Part of a small language model's weights.
Size: 9 layers, 4 heads of 128, MLP 4608 GELU, 91.2M parameters.
Architecture: LayerNorm before each block, untied embeddings.
MLP neurons of a small language model. Each row is named by its layer, matrix (down: output weights) and neuron, and shows model dimensions 528-623. Each number is 128 + 24 x the weight over its row's rms, rounded and kept within 0 to 255.
A block is one neuron, or neurons of one layer that tend to fire together. Before each block is what it responds to, as a language model described it from the Wikipedia text at the highest values.

Description: Structured-list separators near years
L6.down2003 [123  83 143 138 124 115 141 140 116 132 145 137 140  98 127 111 105  97 129 106 112 155 129 119 108 114 156 119 112 121 158 100 120 164 136 147 112 145 145 147 113  80 125 150 143 151 107 129 126 124 107  99 124 145 134 120 181 110  91 130 150 120 119  66 107 147 108 113 127 161 118 156 124  97 137 150 134 127 103 168 109 139 195 153 189 109 131 108  85  89 152 113 152 106 143 134]

Description: University education context
L6.down3260 [123 152  66 146 103  66 154 116 142 138 137 147 139 115 153 107 102 126 128 101 112 129 125 120 124 150 152 152 112 161 138 145 129 119 110 112 105 136 129 121 100 127 120 169 129 121 151 122 147 116 143 106 108 138 147 109 150 142 121  83 154 166 122 163 139 152 128 143 145 122 121 125 120  86 172 153 129 118 141  91 166  68 135 100 159 122 159 158 129 164 120 176 104 158 180  91]

Description: Infobox list field labels
L2.down104 [138 123 139 126 138 149 103  97 130 128 152 122 150 145 113 107 155 117 161 104 128 116 126 151  98 135 170 128 125 121 142 121 120 141 134 122 112 131 135 102 140 120 136 108 131 117 114 125 153 139 100 154 131 137 255 153 147 169 137 133 133 141 132 109 115 132 118 136 128 113 158 123 150 184 150 119 152 131 124 108 120 100 128 135 105 127 141 117 150 134 104 145 155 123 114 128]
L2.down147 [107 153 171 110 145 121 132 158 138 126 160 147 136 115 125 147 143 140  96 114 152  86 133 124 152 123 120 112 146 147 130 134 132 128 122 105 126 119  76 102 116 123 121 154 122 102 156 181 107 130 115 108 127 129 148 145 129 124 179 149 153 120 151 177 120  97 136 142 141 141 160 121  94 118 148 170 145 198 147 127 113 148  79 132 155 130 130 114 144 142 141 140 126 145  87 127]
L2.down305 [150 129 154  72 112 126  99 131 175 135 156 129 140  87 170 165 125  91 120 186  72 139 108 120 141 123 115 129 105 100 162 151 103 124 132 120 109 142 165 161 140 127 119  78 145 128 156 124 104 160 147 146 132 100 136 107 157 125 145 129 127 134 134  83 139 136 135 137 136 157 119 100 147 141 133 164 139 107 160 149 125 116  90 104 139 119 131 111 154 129 140 106 121 166 133 140]
L2.down342 [140 169 137 105 141 166 129 139 100 120  90 114 139 145 120 122 132 124 187 133 103  96 133 117 130 154 128 104 151  98 146 166 142 148 114 125 156 109 139  80 170 141 154 124  95 120 154  98 146 147 129 122 177 141 146 126 139 147 105 130 107 130  99 116 121 117 187  98 116 144 149  86 134 113  96  97 153  99 106  73 136 129 139 107 111 167 133  80 100 132 117 151 130 130  99 139]
L2.down368 [129 124 141 112 112 130 135 136 160 142 140 128 125 164 101 132 123 165 112 105 165 158 122 135 154 129 117 134 121 139 113 106 128 117 154 124 155 128 112 178 139 110 110 112 113 141  99 147 159 202 149 143 104 119 123 104 138 142 147 101 110 118 164 118 122  91 189 152 147 117 104  90 156 130 159 102 104 116 155 110  99  91 103 141 153 129 107 144 139 138 113 169 136 152  85 130]
L2.down515 [126 122 132 135 147 108 134 119 148 113  71  84 135 135 167 132 143 130 115 129 134 138 131 121 143  80 135 111 124  64 124 165 121 120 115  86  59  74 170 106 193 139  59 122 154 129 156 104 130 140 118 167 156 125 114 127  71 113 158 157 123 123 109 115 110  87 103 156 136 118 150 132 143 128 152 129  99 150 131 126 154 138 110 136 172 207 133  70 109 116  92  96  97 122 127 145]
L2.down1588 [120 108 131 126 115 110 125 185 116 113 134 121 122 125  79  91 151 132 126 101 144  99  90 121 136 113 143 114 110 181 134 162 112 130 176 114 116  60 138 114 141 132 115 138 144 132 106 166 157 132 146 119 119  87 141 118 125 120 116 142  89 155  97 131 121 144 127 126 119 164 125 115 117 128 151 162 118 126 162 167 145 108 114 130 150  99 171 124 109 107 158 138 104 150 103 114]
L2.down1791 [140 115 138 153 125 103 113 124 113  85 110 106 121 116 133 120 110 121 166 140 119 127 141 136  93 144 124 162 134  90 168 119  63 112 134 142 110 111 138 144 151 113 179 149 147 141 126  83 156 161 144 117 108 126 125 183 133 149 163  75 138 129 124  90 123 124 131 158 111 121 107 137 142 151 122 150 148 146 122 161 164 136 114 127 134 151 172 184  95 129 125 179 119 126 138 110]
L2.down1871 [121 112 125 141 183  96 134 150 148 135 103 112 109 165  83  83 110 143 106 103 200  88  97 132 148  85 114 117 107 130 106 128 106 137 185 132 128  88 114 130 132 128  99 138 138 108 115 154 120 122 130 112 162 110 120 120 137 141 107 144 115 126 115 136 123 144 120 151 151 160 105  97 128 112 107  90 125 107  91 143 168 127 135 159 132 117  79 131  96 124 126 140  75 119  97 116]
L2.down2067 [111 142 131 143 120  85 142 130 134  93  99 104 131 149 127 133 149 114 114 108 117 118 114 130 105 126 139 113 125 111 161 105  93 140 123 127 117 104 129 151 125  95  95 107 124 135  96 154 126 144 124 137 102 113 133 119 164 136 136 108 112 122 107 112 133 110 147 142 126 136 140 189 157 119 130 134 145  96 128  80 162 125 115 162 153 109 167 137 149 169 123  89 127 141 120 105]
L2.down2608 [121 158 118 120 128 159 137  67  70 170 130 155 113 138 126 151  81 155 128 162 105 131 146 133 137 149 143 111 138 133 132 142 133 124 113 124 115 116 135  95 109 126 129 102  87 143 135 128 128 132 116 134 144 127 123 122 149  87 109 136 123 108 119 119 132 148 120 105 146 134 125 136 160 121 110 126 130 115 125  90 121 110 130 112 160 147 100  94 119 102 142  93 149 120  93 155]
L2.down2754 [115  84  92 135 161 142 133 111 120 103  64 128 109 146 129 124 180 138 199 101 140 144 143 116 115 150 128 104 146 133 156 133 103 119  72 152 170 159 154 178 121 130 111 140 159 159 124 130 110 123 104 140 108 153 141 182 138 134 160  92  93  87 174 105 130 105 110  93 117 181 131 115 121 125 103 122 125 141 145 147 167  72 139 148 162 190 154 157 121 154 152 134 127 136  82 143]
L2.down3629 [149 126  98 136 131 104 108 121 113 146 123 142 139 119 112  98 172 137 126 124 102 109  99 111 111 135 145  75 172 138 117 117 125 138 146 100 140 103 156  79 117  83 108  90 173 106 152 147 164 117 130 125 139 100 104  87 178 141 133 129 151  91 137 117 133 132 140 134 117 147 127 120  76 112 119 114  80 114 132 128 161 142 123 134 122 125 163 154 102 149 147 124 123 124 131  93]
L2.down4427 [ 95  91 124 105  67 103 133 103 132 120 161  79 105 126 153  98 112 130 103 121 150 162 116 135 102 131 121 127 130 135 110 118 105 122 128 104 122 120 101 129 164 125  92 167 127 151  37 103  98 142 148  95 146 107 136 158 130 151 172 150  78 180 127 112 178 137 135 132  82 142 104 141 104 141 141 136 144 126 151 117 156 169 161 129 112 142 146 104 106 129 189 131 167 121 106 135]
L2.down4533 [130  90 108  91 126 127 124 127 160 100 147 148 137 124 140 130 132  96 110 153 118 126  90 124 121 142 110  88 122 117 144 124 151 112 152 150 122 153  87 136 132 141 157 134  88 116 144 141 124 138 122 132 153 151 158  90  75 115 150 114 138 140 162 190 101 133 162 123 137  87 150 138 136 113 137 125 143 156 159 140  99 126 132 125 151 138  99 101 150 147 132 100 119 112  88 146]
L2.down4564 [139 117 193 157 102 139 143 129 150 137  80 100 111 130 145 112 126 111 144 138  91 107 118 114 130 142 136 169 119 118 113 151 144 110 118  96  93 127 120 163 136 110 139 133 122 117 177 157 117 145 110 134 117 118 131 106 164 106 141 134 207 158 147 157 133 134 151 131 103  99  92 149 113 157 109 139 132 128 126 129 115 144 119 134 128  92 112 134 133 136 121 105 144  75 173 103]

Description: Infobox field labels
L2.down481 [155 108 144 162  93 117 140 136 183 111 127 111 129 104 103 125 131 148  76 144 158 107  94 133 138 120 106 127 115 121 104 127 121 121 186  92 137 119 128 169  84 138 165 128 158 125 177 128 136 172 146 107 123 113 131  66 139 107 117  95 124 133 132 140  87 130 106 139 107 125 127 169 178 139 143 137 138 102  96 128 141 170 131 122  86 119 130 138 153 114 111 124 131  82 147 110]
L2.down522 [115 123 112 123 190 122 123 118 141 168  99  69  89 112 129 135 150  92 164 118 100 119 115 163 133 142 119 118 150 179 156 154 118 104 151 127 112 139 174  99  97 125 105  95 147 114 106 142 138 162 155 134 132 111 166 119 198 137 121 137 114 137 127 110 140 124 132 148 120 119 144 130 148 119  97 160 121 156 132  97  90 159 134 144 116 152 144 120 114 168 131 159 115  95 143 129]
L2.down1177 [ 87 115 147 110 138  92 114 169 114 110 132 126 142 143 135 112 121 168 162 108 139 128 115 145 142 159 153 119 101 141 102 157  85 125 147 132  85 133 116 127 116 105 127  81  78 143 126 132 131  93 163 109 119 138 130  60 123 114 133 100 177 120 113 118 112 133  57 123 145 137 123 141 144 126  97 136  84 131 163 136 139 110 116 123 143 111  98 151 110  88 158 175 164  92 112 131]
L2.down1333 [113  91 108  93  97  97 129 129  91 127 134 108 107 129 134  87 146 149 119 120 143 129 146 117 128 119 136 113 122 139 110  87 121 118 137 133 151 111 117 147 116 125 134 133 159  97 107  94 112 122 123 122 133 128 126 174 139  97 116 104  96 136 141  96 130 163 130 106 123 140  79 111 174 115 114 152 148 127  88 112 161 221 117 169 143 121  86 131  77  91 148 179 111 136 144 125]
L2.down1674 [189 100 138 129 148  97 140 149 140 128 138 127 174 106 140 114 144  95 136 169 101 104 130 104 103 125 172 163 141 166 132 118 157 136 156 144 139 126 152 145 128 132 139 130 110 147 126  90 128 147 145 148  92 115 224 114 129  92 128 131 131 127 132 156 151 117  99 142 128 103 165 118 145 142 145 122 144 133 130 153  94 158 168 135  92 103 117 132 159 122 135 111 140 136 151 141]
L2.down1771 [134 140 130 120 140 148 125 137 107 133 140  93 127 148 155 113 110 136 171  97 130 145 144  93 132 133 109 122 133 142 104 153 128 124  97 135 167 130 142 143 115 144 182 102 103 101 109 103 108 146 131 125 119 168 152 151  83 100 113 160 187 107 121 163 126 149 114 116 126  80 127 107 170 112 128 175 161 126 114 107 146 154 172 123 137 134 116 137 124 138 163 153 125 141 168 129]
L2.down2770 [120 135 132 138  60 156 155 174 143 134 151 186 152 127 130 141  93 127 106 148 133 127 136 134 136 108 114 132 147 117 124 101 107 113 131 115 124 123 118 146 133 138 134 181 133 144 154 127 130 149 136 142 156 146 110 116  88 136 132 106 140  54 158 139  96 125 171 138 105 151 132 156 112 126 163 122 122 106 133 101  91 114 129 158 128 105  89  84 152  91 156 106 137 124 117 115]
L2.down2981 [ 95 125 125 112 109 112 129 101  90 116 160 131 109 129 126 138 109 144 159 139  97  94 160 117 127 116 118 117  92 128 102 152 167 140 159 128 159 112 162 116 154 118 134 143  88 147 113 118  95 173 137 116 165 126 139  94 140 127 119 131 164 141 154 148 130 117 148 107 132 102 121 151 142 122 143 147 163 111 112 119  91 114 132 130 123 110 125 117 124  85 153 127 146 166 126 104]
L2.down2985 [108 179 112 141 120  88 143 163 106 162 131 111 142 152 124  99 115 154 143 125 151 120 137 165 122 127 128  83 130 143 168  97 166 117 179 128 119 101 106 171 133 142 128 139 142 106 117 136 134 132 133 127 149  74 167 111 130  89 124 129 115 158 139 118  75 114 188 114 125 129 128 135 190 119 128 149 137 133 145 115  95 133 110 129 145 130  99 118 106  59  87  95 127 124 153  73]
L2.down3361 [131 147 131 161 125 110 128 134 107 133 115 169 150 166  96 108 157 116 102 115  80 145 154 117 138 119 141 120 116 120 139 123  64 150  93 122 113 118 128 113 167 132 174 119 139 113 111 169 124 168 132 112 110 114 121 110 129 118 125 154 132 111 122 152 137 156 133 163 122 120 133 194 125 136 132 137 137 132 129 109 129 104 147  66 127 117 147 172 177 125 127 104 197  96 127 128]
L2.down3707 [129 144 117 128 137 165 168 117 121 130 115 119 140 159 101 124 136 108 111 142 124 116 118 128 139 135 130 120 148 126 121 168 158 138 145 148  85 115 122  92 134 100 154  96 155 164  85  94 148 179 106 107 138 118 101 137 146 106 112 122 119 150 137 107 132 109 124 101 108 148 168 143 130 141 134 109 133 138 169 145 138 102 123  68 136 106 127 141 115 123 125 121 131 113 133  85]
L2.down3744 [167 105 182 134  70 118 130 144 167 152 118 133 177 131 126 114  94 138 116 181 104 126 119 114  89 131 118  87  98 133 124 100 139 136 146  92 124 157 159 152 104  88 152  94 196 120 138 145 120 103 151 107 166 121 181 116 137 138 154 120 120 173 187 117 123 107  92 145 134 133 133 182 109 133 136 111 138 126  95 128  86 113 102 107 107 104 119 108 150 127 119 149 108 102 162 134]
L2.down3887 [102  96  70 101 112 129 135 118 127 112  84 144  73 149  67 145 110 134 128  97 144  80 152  99  96 141 117 147 134 146 146 165 136 118 114 102 139 122 109  73 133 128 164 124 132 129  82 149  83 135 110 158 132 111 130 176 130 128 121 116  93  91 125 149 122 134 130 124 111  91 159 120 105 134 167 161 146 124  98 150 137 120  91 136 116 111 151 150  97 165 122 181 140 165 112 104]
L2.down3976 [149 104 122 133 117 147 123 135 165 144 139 146 106 136 155  91 105 158 118 135  71 158 127 120 111 114 132 135 137 158 136 117 136 102 103 142 105 101 123 133 142 168 142 150 123 168 123 141 131 184 113 113 172  49 135 134 151 139 141 164  97 125 132 121 139 106 113  77 131 141 122 179 123 125 128 157 134 128 124 141 138 125 174  96  64 126 125 139 119 178 144 135  86 141 126 138]
L2.down4011 [114 100 155 114  76 125 136 128 187 173  99 157 133 114  98 127 100 127 159  97 143 156 133 151 138 158 136 113 140 135 145 138 163 122 107 121 132 140  68 133 141 132 115 157 116 155 101 135 124 134 123 123  88 108 128  97 143 122 125 195 125 103 108 158 122 122 119 111 115 130 142 132 181 143 128  91 129 124 139 118 169 114 157  93  78 154 177 138 130 119 134 107 135 129 143 154]
L2.down4214 [114 154 119 150 114 107 117 126 145 195 107 113 168 130 158 137 154 122 150 102 126 139 134 112 119 122 131 137 144 119 184 141 100 111 138 159 154  85 140 143 131 161 147 128  99 140  85 110 141 154 142 153 145  87 159 127 130 116 122 146 106 168 139 133 153 114 133 112 140 160 138  92 143 115 127 135 125 123 139 115 130 125 116 101  99 118 113 141 134 133 106 159 150 157 145 123]

Description: Infobox field-label starts
L5.down297 [179 162 142 102 105 184 149 111 107 117 129 144  88  94 136 167 144 130 192 114 111 147 112 151 147 112 156 102 113 124 141 158 166 140 140 115 157 135 171 139 109 110 104 155 129 107 115 142  93  77 122 141 126 142 125 115 116 128 145 139 100 137 110 117 128 112 124  70 140 139 146 117 178 133 131  87 132 102  93 125  72  86 127 130 156 183 122 113 122 169 152 129 131 133 111 126]
L5.down900 [137 132 102 132 132  83 127 122 125 108 131 162 170 125 122 105  90 141 125 128 122 120 147 110 145 126 139 122 138 143 122  95  99  52  98 131 151 113  64 133 137 126 146 181 108 152 130 118 124 101  93  99 113 148 157 138 101 108 103 138  84 137 106 114 126 150 167  78 111  88 158 144 128 174 146 161  97 147 108 103 138 115 102 163 119 105 129  84 140 166 136 135 162 141 156 113]
L5.down1260 [135 118 122  94 168  99 157  69 169 116 130 148  98 121  95 137 101 156 123 121  87 134 152 118 159 162  86 156 117 146 142 104 138 149 131 113 119 169 113  94 104 141 123 144 128 127 138 133  98 126 145 124  99 128 139 120  99 131 131 147 120 150 120  91 130 163 134 103  96  94  97 146 133 119 175  94  79  82 131 121 144 146 115  86 186  97 126  97 102 155 138 140 118 100  81 131]
L5.down1299 [143 121  86 112 153 125 153 115 115 138 163 135 118 184 117 121  96 178 144 140 120  87 143 120 102 146 118 137 110 147 155 133 175 122 193 106 138 119 122  90 134 169 108 123 132 112 123 112 137 123 152 102 118 142 136 126  86 141 146 163 143 148  87 113 125 141  99 125  88  80 146 161 118 120  93 120 141 119 130 124 126  78 129 122 160 134 145 110 149 152 174 120 139 128 123 132]

Description: Infobox and table fields
L2.down208 [117 146 169 118 137 122 139 152 160  98 150 110 139 166 143 163 112 121 141  84 120 111 147 123 146 165 112  95 112 149 112 148 113 101 102 137 178 149 103 183 114 163 116  94 135 141 153 160 120 129 131 121 125 150 143 139 139 136 120  58 116 135 139 134  92 108 119  97 143 128 147 108  91 135 136 106 132 144 150 121 113 107 114 125 146 110  99 133 163  87 127 122 107 106 138 130]
L2.down486 [130 100 130 152 151  79 126 137 130 123 136 123 137 151 150 120 146 136 117 155 133 130 130 148 131 119 114  87 114 128  87 153  86 116 205 137 123  87 122  87 144 146 134 156 126 157  68 135 131 140 135 123 172 102 167 124 129 128 130 165  64 132 169  75 133 187 125 139 117 161  95  92  91 127 104 119  88 121 137 119 135 138 128  99 163 144 135 150 137 112 151 170 111  98 124 126]
L2.down1056 [100 145 121 100 125 110 132 125 137 181 136 105 116 106 136 133 140 105 101 226 130 147 117 144 115 184 125  92 159 146 145  88 146 130 121 117 127 162 132 192  96 120 135 128 130 122  96  76  87 121 122 121 153 117 134 104 117 109 128 134 128 158 131 156 160 149 134 126 138 148 113 130 102 125 101 139 115 138 105 142 108 128 107  90  80 122 113 123 109 126 132  97 162 140 103 117]
L2.down1346 [141 116 134 164 150 164 102 127 124  94 159 148 121 119 128 150 150 108 124 148  84 116 114 145 147 159 135 152 167 137 123 126 127 135 124 128 146 103 116 120 138 127 103 136 111 126 113 107 132 121 141 132 113  97 159 127 168 146 141 145 112 114 105 135 163 130 141 113 150 124 122 126 148 122 109 159 136 159 150 135  99  83 146 120 113  87 136 101 153 118  91 113 100 119 159 131]
L2.down1603 [188  97 170 106 130 109 135 176 125 125 161 133 135 124 144 100 122 120 168 144 117 108 149 133 136 144 127 104 109 153 103 129 134 138 106 165 160 149 134 127 127 135 146  76 114 137 172 101 108 139 122 121 165 125 108  76 126 124 120  97 117 147 116 107 114 152 107 153 131 140  98 152 131 136  77 141 155  93 162 131 174 114  88 144 117 118 134  80 111 101 122 142 136 172  99 114]
L2.down1656 [101 112 159 122 115 114 117 152 151 109 103 138 153 165 134 110 102 170  99 162 120 106 138 124 124 137 140  97  85 125 116  59 145 114  92 121 135 107 135 148 119 113 119 107 113 141 121 152 168 112 155 138  88 104 140 121 143 132 103 133 127 137 139 133 101 124 157 154 130 120 152 126 113 126 114 144 104 129 108 162 110 150 139 174 125  93 121 158 132 146 137 106  83 103 108 189]
L2.down1689 [115 204 131 128 131 119 129 155 119 137 113  52 124 126  83 180 143 129 157 100 177 141 141 139 115 104 131  92 111 151 184 156 129 120 108  98 155 102 130 190 112 152 134 116 161 137 125 151 184 151 110 120 131 122 124 120 174 118 124 108 137 116 132 126 108 144  91 141 126 136 158 169 117 130 143 110 159 122 128 141 136 118 111 173 113 103 122 180 141 124 177 146 116 124 110 123]
L2.down2336 [131 164 170 125 147 129 119 111 118 115 131 146 137 147 152  92 108 140 108 132 145 136 132 144 153 174 121 152 122 137 177  69  90 124 161 133 104 162 174 124 102 131 163  74 165 128 183 158 150 117 139 122 116 141 122 149  82 133 131  88 144  99 127 147 103 143 104 126 112 163 143 139 105 115 119 140 124  78 132 129 125 119  87 122 122  93 123 165  93 126 129 125 119 180  63 116]
L2.down2410 [130 150 147 129 110 141 150 159 149 137 151 134 111 113 136 143 173 104 121 144  87 154 155 137 133 136 143 111  97 149 123 112 135 134  87 132 167 107 121 146 125 155 119 144 105 162  75 131  95 107 160 132 122 115 166  86 123 133 142 175 172 118 183 127 129 166 110 140 102 120 180 120 137 132 113 138 177 152 151 141 122 121 127 141 145 111 139 129 158 104 140 167  95 113 134 129]
L2.down2455 [154 139 156  95 143 147 114 147 140 132 122 127 134 132 160 109 120 114 171 119 143 119 135 136 124 129 150 149 117 132 144 146 126 118  92 120 132 155 126 179 109 143 147 115 107 103 159 118 133  77 127 119 124 132 102 114  83 120 115 146 135 105 136 137 107 121 132 118 139 151 172 174 131 132 159 124 139  85 181 140 117 142 136  88  84 132 164 113 141 102  66  82 147 149 133 114]
L2.down2744 [146 151 154 147 143  84 101 111 133 122 150 169 110 117 116 121 143 154 109  95 140  82 124 139 129 142 134 118 120 170 123 133 122 129 152 108 139 113  85 134 148  98 117 114 113 151 124 112 112 141 138 139  99 112 146 122  68 125 133  98 139 149 122 106 121 126 131  58 131  83  92 136 123 132 115 134 134 155 161  77 145  86 102 125 102 119 161 159  97 150  93 120 173 157 116 144]
L2.down2961 [142 156 145 145 129 156 116 158 118 127 155 106 153 140  99 133 138 128 147 141 134 169 113 123 125 125 120 171 142  98 164  92 116 153  85  95 146 154 143 144 150 142 127 101 118 119 127 122 127 127 132 127 108 127 107 154 118 110 139 141 127 115  74 153 130 125  90 203 126 166 132 170 153 114 124 122 165 162 103 107 129  77 153 100 143 127 131 118 121 116 143 139 131 148 106 114]
L2.down3199 [113 118 110 107 152  87 144 132 160 135 126 131  97 163 138 103 144 146 107 153 123 101 115 129 121 134 125 108 142 132 115 140  66 116 150 152 124 160  98 145 153 136 121 102 126 129  90 123 142 148 125 114 147 117 168 135  90 124 129 129  72 152 140  92 150 153 120 172 115 129 162  66  77 124 125 142  87 150 160 110 112  87 118 109 145 117 147 160 142 108 171 170 134 116 131 125]
L2.down3542 [122 148 156 121 119  87 120  93 130  99 113 139 153  92 143 168 116 115 123  95 106 112 114 118 139 116 134 150 182 152 159  87 124 126 140 107 112 116 130 129 143 127 145 114 104 127  69 114 101 166 131 141 126  67 124 139 150 145 154 146  99 124 151 109 127 129 140  80 142  92 114 114 125 138  92 128 150 163 129 108 125 101 158 164 154 116 154 164 145 163 130 130 123 144 151 111]
L2.down4378 [ 99 124 148 130 107 129 129 116 128 188 104  73 126 142 117 134 104 127 168 136 133  87 137 120 131 136 139 117 112 101 109 128 135 124 150 102 175 126 130 104 129 109  92 158 160 129  81 175 109 160 148 121 154 138 145 108 138 110 134 137 109 149 131 178  79 148 153 135 142 123 133 147 171 115 102 120  95 114 148 129 131 116 146 110 196 120 124 135 107 159 123 127 113 127 122 155]
L2.down4571 [139 121 131 109 108 134 114 160 141 119 134 132 123 118 142 116 119 183 130 134 141 155 118 140 148 152 145 125 166 133 120 130  62 144 111 126 131 111 165 127 127 145 111 155 116 112 152 147 101 107 110 116 106 131 132 156 127 121 121  87 131 136 148 131 116 163 149 136 114 147 149 102  82 118  93  99 126 187 142 111  59 135 108 130 121 158 149 159 136  98 172 102 186 113 111 117]

Description: Coordinate hemisphere letters
L5.down193 [143 140  92 107 100 111 130 112 143 111 136 142 115 125 168 107 111 113 155 137 117  75 108 139 137 108 101 127 129 136 149 114 129  77 159 114 121  93 138 131 137 164 107 122 104 147 128 143 113 130 141 157 120 154 112 120 137 125 120 190 125 116  74 143 124 147 141 107 108 131 153  62 111 156 120 118  75 140 129 138 158 141 137  85 152  89 137 152 139 148 113 170 140 137  83 144]
L5.down2438 [119 130 122 111 109 121 136 117 135 139 156 103 126 173 126 101 145 159  94 141 149 150 126 137  97 109 146 113 100 105 153 163 143 108 142 112  85 120 117 128 135 102 150 137 141 119 118 110 154 141 124 129  83 125 149  92 147 103 118  97 121 183 117 120 100 101 127 147 112  78  87  84 150 130 133 145 138 105 191 143 114 192 109  97 112 147 117 133 168 117 133 134  83 129 126 129]
L5.down2576 [120 146 147  70 125 120 151 120 134 122 131 111 106 129 132 133 133 146 121 114 151 153 159 119 123 117  97 195 145 156 113 132 165  76 147 143 134 134 117 144 151 106 120 157 171  71 120 166 142 148 139 118 115  72 127 165 101 106 180  98 131 153 143  98 129 129 147 155  93  89 123  96 153 104 106 146 116 124 160 123 167 175 114  95 113 130 146 168 130 158 161 128 123  99  99 150]
L5.down2865 [112 145 130  74 109 103 158  69 106 114 136 125 104 118 110 132 149 125 125 139 130 102 152 172 143  73  99 139 127 132 138 110 161 110 187 133 107 111  97  98 174 147 107  94 110 137 110 164 129 158 168 159 149 131 120 121  97 142 110 140 125 142  93 130 115 113 121 152  94 149 152 119 111 155  89 129  84 129 140 149 142 144 136  93 112 130 158 135 184 145  92 132 121 160 113 160]